From a checkpoint of a small transformer trained on Wikipedia.
Size: width 320, vocabulary 16384.
Architecture: rotary positions, no biases in attention or MLP, tied embeddings.
MLP neurons of a small language model. Each row is named by its layer, matrix (down: output weights) and neuron, and shows model dimensions 160-255. Each number is 128 + 32 x the weight over its row's rms, rounded and kept within 0 to 255. Numbers have three digits each. A neuron's up and down rows have the sign that makes its largest values positive.
Before each neuron's rows, "raises" lists the tokens whose logits its output raises most directly, leaving later layers aside.

raises: " However,", " Their", " They", " Although", " Despite"
L9.down567:125131117103127189103144184133182108170139095097189116135127154094124165109120085134105102124088141105119128113179169104053116152162147077123132144155109122095139166136077150125106099159130140183129135137095125127145157097144104145171131106065155106175072154102152126117095094122096140124

raises: "5", "7", "4", "6", "8"
L11.down503:109099107160100191153153110147116114158112111156134091164101086161130165157134162098151089100125116125121141138149116112146046108086172086130162091135152109096133112138169181119157099168152123119162088108140151041186151144163104129166129099129116072070080113102126151044176106078124141197

raises: " Despite", " During", " Following", " Upon", " While"
L8.down5:130054124076139165083138159122078107161123131150174150124143089119121183132144111132113129121074145150139128103137157127000143110159158079122111136079099120131143188084106162152142108162114123180138142144067125126147081096110078117173107151097129147169097132119128152156144185109100140101

raises: "\"", "...", ".\"", "y\"", "\"."
L9.down448:157187093191117149114126160136091113102084136143138139183111155122115128090200106145160126134137118125160158080159094151204143121156187131136097126111196123091192145113117089085124115097131144148089104116161109148145105117117075135120130153137125121141139172145159135137165120157158103141

raises: "noon", "math", "wards", " missing", "no"
L3.down536:073130097096098126190143078183112137124153171138106110130133129201156113109116085115128094124125155137195115169199108100070118122168135139118088112118102141130152144135103086093060077133147113139163073104126120104132112166160182126077152149163163124081128147146128124085138135197166166171

raises: "”", " ==", "age.", "==", "?\""
L3.down625:158079102172124166154115159120075088130122140143135135116162187123157121071146083181104099177091044102090075147139104141190147142093167164141111163094070079126104145155167160147195112148156100072106128131158102070153104087063115129171172119099087098130100128085165160138136162120165110142

raises: "i)", "an)", "ing)", ")", "s)"
L10.down16:135111104122147061162099067168185142094077128148188137179060136150071107164122112095068125121166200118133106108127176123074138170113134057075115110126196100068138171088185119133084104169096148104156196134095109142080134119109116097076079105149112162163129075101163115148101145141087167147

raises: "):", ").", "),", ")", "i)"
L10.down607:121113127131144110160127081168142147091085118168173108130071152091067153123098171117120141088150195117151177106098170149178156127118121104136093159099189109059154136088168155133117108184134178103177152112159110191115120105119181105071083130158130152193116113127146125139119114074094125165

raises: ").", ")", "fully", "),", "ing)"
L2.down389:159148129042138146162161097127194147137067138184157094144047147155142081164099092108120140152137197113162159180085170164092102147119165115131137123181131155122169113156158138109140135133113141090136122071160099136130102128093161138122122081153159119158150096150165110095182144139139114113

raises: ",", ".)", ".", "rown", "rain"
L4.down543:121138168119106123113133128108143148125110080149085161136094094095127122107121098132117113052104144202148129055085126126255149169160078130139137100107140126141185143137149115158084061117119133090062147163140119126120125135134164176205094162080138115149116192091151135093132102128133164167

raises: "ly,", "ity", "ity,", "ly", "ity."
L7.down332:188083110132083123127079137103137131165106080168127181166106141132134121173160143139184156141095099149110140098150105111042202138137115180129123110109155095188116150115105092100064160131121092105138142123152167117110106153118118123086140120146057154171090070076143080179125104176044141099

raises: "%", "7", "5", "8", "6"
L4.down50:087130092099075120044156133160112129117119170145077106109149061135134176098094114136105117154172110161138105092152114168127102118096130130095167169129172084102080114120189130116123133162171163112141121105147111103113137075145073149118151126143171116091142118126147092107092169118115124213

raises: "el", "el.", "elled", "el,", "els"
L8.down296:083140145138173123122163085114084106153142196124095126120080152127130132146126154108143178142099141065181043118138120098188151142120142089077106175118140096163181087191128142168128186173133080080165132130166158114102114168119106083198144125140121161113154120078112111104122110139124059161

raises: "ward", "wards", "life", "noon", "ever"
L8.down125:127131155138097050115149108126111125143112145076102143157130154125145096125107130080090148133196090104143190143196108101061106152086135171120103162206100045135140137115100150110115106153147132106132065104102099143105143125193201123060116112161120106118146126132113114105137109143140135154

raises: "”", " ==", " households,", "==", " |"
L3.down195:120088136172109190135125136130074088107173143140092134117178122146177147111129157166179117117099074129061100131154117097000112146115144166132091079120079121137109164170116165106223121120167086120120158109122154067113160110061117088191171132115111126147109169127126132091090150108150138155

raises: "pir", "ide,", " well", " shown", " they"
L2.down499:209175157133159132137163093137104142154098070110136051116133176065186127151112138171106134058138031105130099199133105141202136160105121105166152159121172158089062109148082133184143133124145093182145124171127116046147138124138207172150137141122113191133135122106120162102160098160113195124

raises: "\")", "y\"", "o\"", "\";", "\""
L10.down6:081154107169140187141141157140106092130040110153231103160097175109097115153108121088165136093166138153159125079155121137171112107089134104115118168106176057088154122150157119164095122197145160179193155119152100167130078144132115175109110151162135138121198197100150165109117135166140072166

raises: "h", "war", "har", "he", "ha"
L7.down330:137123111104093112142126179118083141116158094123129105149129109163133081130119154124136145066120135117077146127162162169136134134179067091114136140159153116184128131121096102116142072135157147121182090119142120072140122114179152142149083167082094160091110082111204083101157166106138163154

raises: " (°F)", " include", "):", " participate", " have"
L11.down271:159116057220130156105106116115168099148148159118165099132132146134119076134110119186115162111092095094178121096140173155191118114139121109155088124123109090111175207155121093146132118111121096111090134130132117158120148120100177164148126062128174128148141138132095068120129102134160098063

raises: "nd", "n", "n,", " ", "st"
L11.down250:205126156092153114150109147204140073161149096112118132151164157132134126172133179137054179160198164195112133116115167102176140164072180137153183108124080125124144112133181120138119115138100161115123169162165139102180153106082098111097120088147166080111132135143136109127106157153092069121

raises: "2.", "1.", "8.", "3.", "4."
L9.down510:126094135114088160188154144120057102119122138191114124126135158158109136173072084112144137133080219157136047147058157087121125143113163097127169147159123091126081103109114164154132118170195060093185139086085120085136146082163085080127131163107157138142112178118106106132151138125123066126

raises: "3", "4", "1", "7", "2"
L4.down510:152132140164055150099130062136107120167105116132123127150131123123109117152139090100158067095043184163152131119201115099092079112087168128157106081128149126152125102104154126078178161114145130147161117119121132108121152130189113107125128109152083090122127141084119179089101123143123166156

raises: "teenth", "teen", " others", "-year-old", "ty"
L7.down468:140130124113137164082177167140129121136114142091119145135131119121159118099172149109144154088141128193045145153067062145039160140086084152096157153136171121146101121126108094147142125130192112144113116128093108119116091170108129107084099109155136153156114178098093122144148183149056130117

raises: " Kash", " Dh", "akh", " Raj", " Kh"
L7.down586:088132140162124110110179035125106132092162174107078139076174136116133108117122154131107129138143093091126099104150079113114181084152123085067102164143158103119116168163162125098104149111136142129147124110079172119071147118149133139130125126087077077135080130196132077149140123072113211141

raises: ")", ").", ");", " )", "),"
L2.down182:155184135084159132098121115122128157147058129173114088125091167142164097203106124151140123136120189131160119106075150145059122183060147109125092155146146136136112144086167116127171137157139112111150144129151091130121122096090144124118092079120145150142099106177146090062126127144093166140

raises: "\")", " Following", " However,", " They", " During"
L11.down68:138196143137152192103112135115098179128123127093175143112111136138156221104052099115111124122091133163109140113153079149129113150161120093131096154136144143109164178193084164164129061139108125157151125113105120100112135150133167137164135150072118146147132078093116162101105109106102170125

raises: ",", "p", ",000", ".", "mas"
L5.down64:157145141205160105121160178145112154209068159143152175130129150150156147097148064170170073191126145064121150143136117160067120180096145166111132147115144092166141071157169184148144131158172117140092159139152101195163124172141139048077112113185139084061133134134088145167181130089151153180

raises: "on.", "on", "on,", "onia", "ons"
L8.down193:104135121114097136093157090131052138162128127106109069147111157142106165160115080176111177136124177175148118053174135140182176144141194123117149130130042166097110096121169103184184109079135138109115157118089103167098076098110138136211113104145077122125109122138140086098163122138185138099

raises: " him,", " him.", " them.", " him", " them,"
L7.down59:094182162103137105097181121147170057146126119172053133133130109120138132108086119130119083197120122103085135101107181144131197178087140152139143190081109156125149114201161177108096125126155109168044156146088139099110196158161181159102115100159120140091167108166127188167127150130158089139

raises: "ammad", " Kash", " Shah", "akh", " Pakistan"
L10.down256:092119122083098163120101079102172145127135129166161135112121169106118146127132137123161149065126138105138116129158085139254091114096122047068143171130160114104030165117102121057115097118106159126179127099097143126065188157127098096109123118125109131089156116206091077121138143133076112126

raises: " they", "hes", "pir", "rant", " shown"
L3.down122:147175173133169081168147154126090144154115148170162069094154139112169148113148137180090103126109075081178181189186141087166123122135136159147156128145127160090087120130079121138109124114169144111155130123158114081102126122175231150175123102166114165151133135143153150122179120171118191143

raises: " championship", " scor", "ampion", " assists", " scored"
L7.down383:142139161149154045201177147105117095181117146120084141132126116116140141162111109132130124124105142182147190230161100093172143145148180132089125090100127143134129133095110119117142079174145180142125139160199153135141134128112100159118162145100151127136183147205099157071137125102126122112

raises: "\")", "\"", "\";", " Following", " Me\""
L9.down187:149140141120157130109170125108205111170125108129154134124187175158142143102116088092125116114138146116140130144163148150084051153105147118205171151140112120103180131086044132103115134124165129179148148158115106159136139090154116121155111131028185118117099170107138182161109106102119130156

raises: "elle", "el,", "el.", "stead", "ela"
L7.down14:110123109109134050131124088077177153110164164180000154132099148067144151145137145142148085129119147081125148123088072088191134126097072103126171093128174132130194149067150115202126138137078088119126128120101109125139139172139132080104123092131143117143142103094105092081141103195088146145

raises: "ity,", "ity", "ity.", "ities", "ities,"
L11.down184:131108057118101141143138087088189111063144176132130131120143161174144090101111157109167087134124088107122198153117138124114105145117128173166136193122218069139115142120123142144144114084130101243121137158121105138138150151128112124171115126131073126129152102149093146114155152168133169094

raises: " take", " improve", " create", " capture", " become"
L2.down168:194143154126124137098123146083135092192129179109120144130118099124178071110135075147160106121128160120095121096120089130008165087169191056116161072134133104136095130160074136170129156114088109138108144156110204120107135169144185053142103130117226146119088132165155138153149133083099163139

raises: " vote", " election.", " election", " elections", " Nebraska"
L8.down581:206111212102137152109131144107135126111084149081089135093109123126053130168145177159117112170148116118130173123103191204170145063100149126097111131129147134102138129186167126099112173116136121091084192110071154128114204137147203104150117109093138130108035126130158100160138131154091170165

raises: "-w", "-st", "-g", "-m", "i-"
L11.down331:153123132149132124148071116167100049130113141164061138097138157085116115128129172063237092147134081129151129190041160169091148119077135205137110121097122154134136207162122107117078150127097131151110145124132104090114165136160085125115138146175114178119128096093141080145077111043124125121

raises: "ities", "ities,", "ity,", "ly", "ity"
L8.down388:111118110150103133163112137133146143151177112167099214132163109134120133140122160092164142131134086127104125169076136076058138085145098205162113134099107139075106108117186127131149112147158152145147102147163082071100099157090119137125091123102086071142117164130070121129120156145114129113

raises: "l", "st", "nd", "ss", "sters"
L9.down570:156124167107166119160143145154105130107075103140097112106122121164185159162118234131123140119149160152113136106104122129072138103112157131154184185056110171124215109135120154127133159116166078078153103140151149115127124139098144129133178131178147130126143195149134173104119162138135135107

raises: " Although", " While", " Following", " Their", " Each"
L3.down82:110115149129159198093147150107112137187209095148213101129136122119163169099143107100138051123065136109114118157153126104000086103169160115125119134099072113129169194169134171112145129168095125115153143078141178119151149071129139146203113102124153135122072162094141141085110124133112166141

raises: "ers", "er.", "er:", "er(s)", "ers:"
L7.down451:179143191126126129123198180132121143094092180066139142116101075169170116202194130096138103166138169129103135089145178118081104072116121101140133133116168154137074151142118132164146101168135113099120134136118142092131181100154127097143083121160073087115161125094137114189183185100182135170

raises: " his", " the", " its", " this", " these"
L2.down592:095141155155135094101138117098182117126139137077107139136117117114154145087104121160160105124112115136078125080135189095000148113124114055113128148125150129127151114068124137160122102100108088106112113133131172181124115168113146118090086145113187114116146137156143088113177140105138155196

raises: "0", "9", "6", "1", "4"
L10.down242:137185087137077143142207113101102110165144159156125118156089070124085132085136129121211115131105146105076147139151186143186114107133180079166173134089153118087123143129168087087151139161141126155199106096125167064130140158109074063122155108062147043131099133087151133060116099077139126173

raises: " these", " this", " this,", " those", " another"
L2.down41:109104105183083134137093053177147170130145135103145153139127103106076150150129131152142162112174193113138108070090133152103164114124111179112124109210106126132110089048088152128096104125113105130141118194101144124130110120141091160110078168085143105151132168132179147116199113087091095173

raises: " Each", ".", " However,", "\n", "\n       "
L4.down48:121157139143138184136144185150112148139179123151204106142107143129153098085143124124150090124091145137096101124165096113000074156160159083125103179073118104151192213090107178109166143153121095115113127090132131102116151074168137162168134118057143082110102156113116106081139114083119131136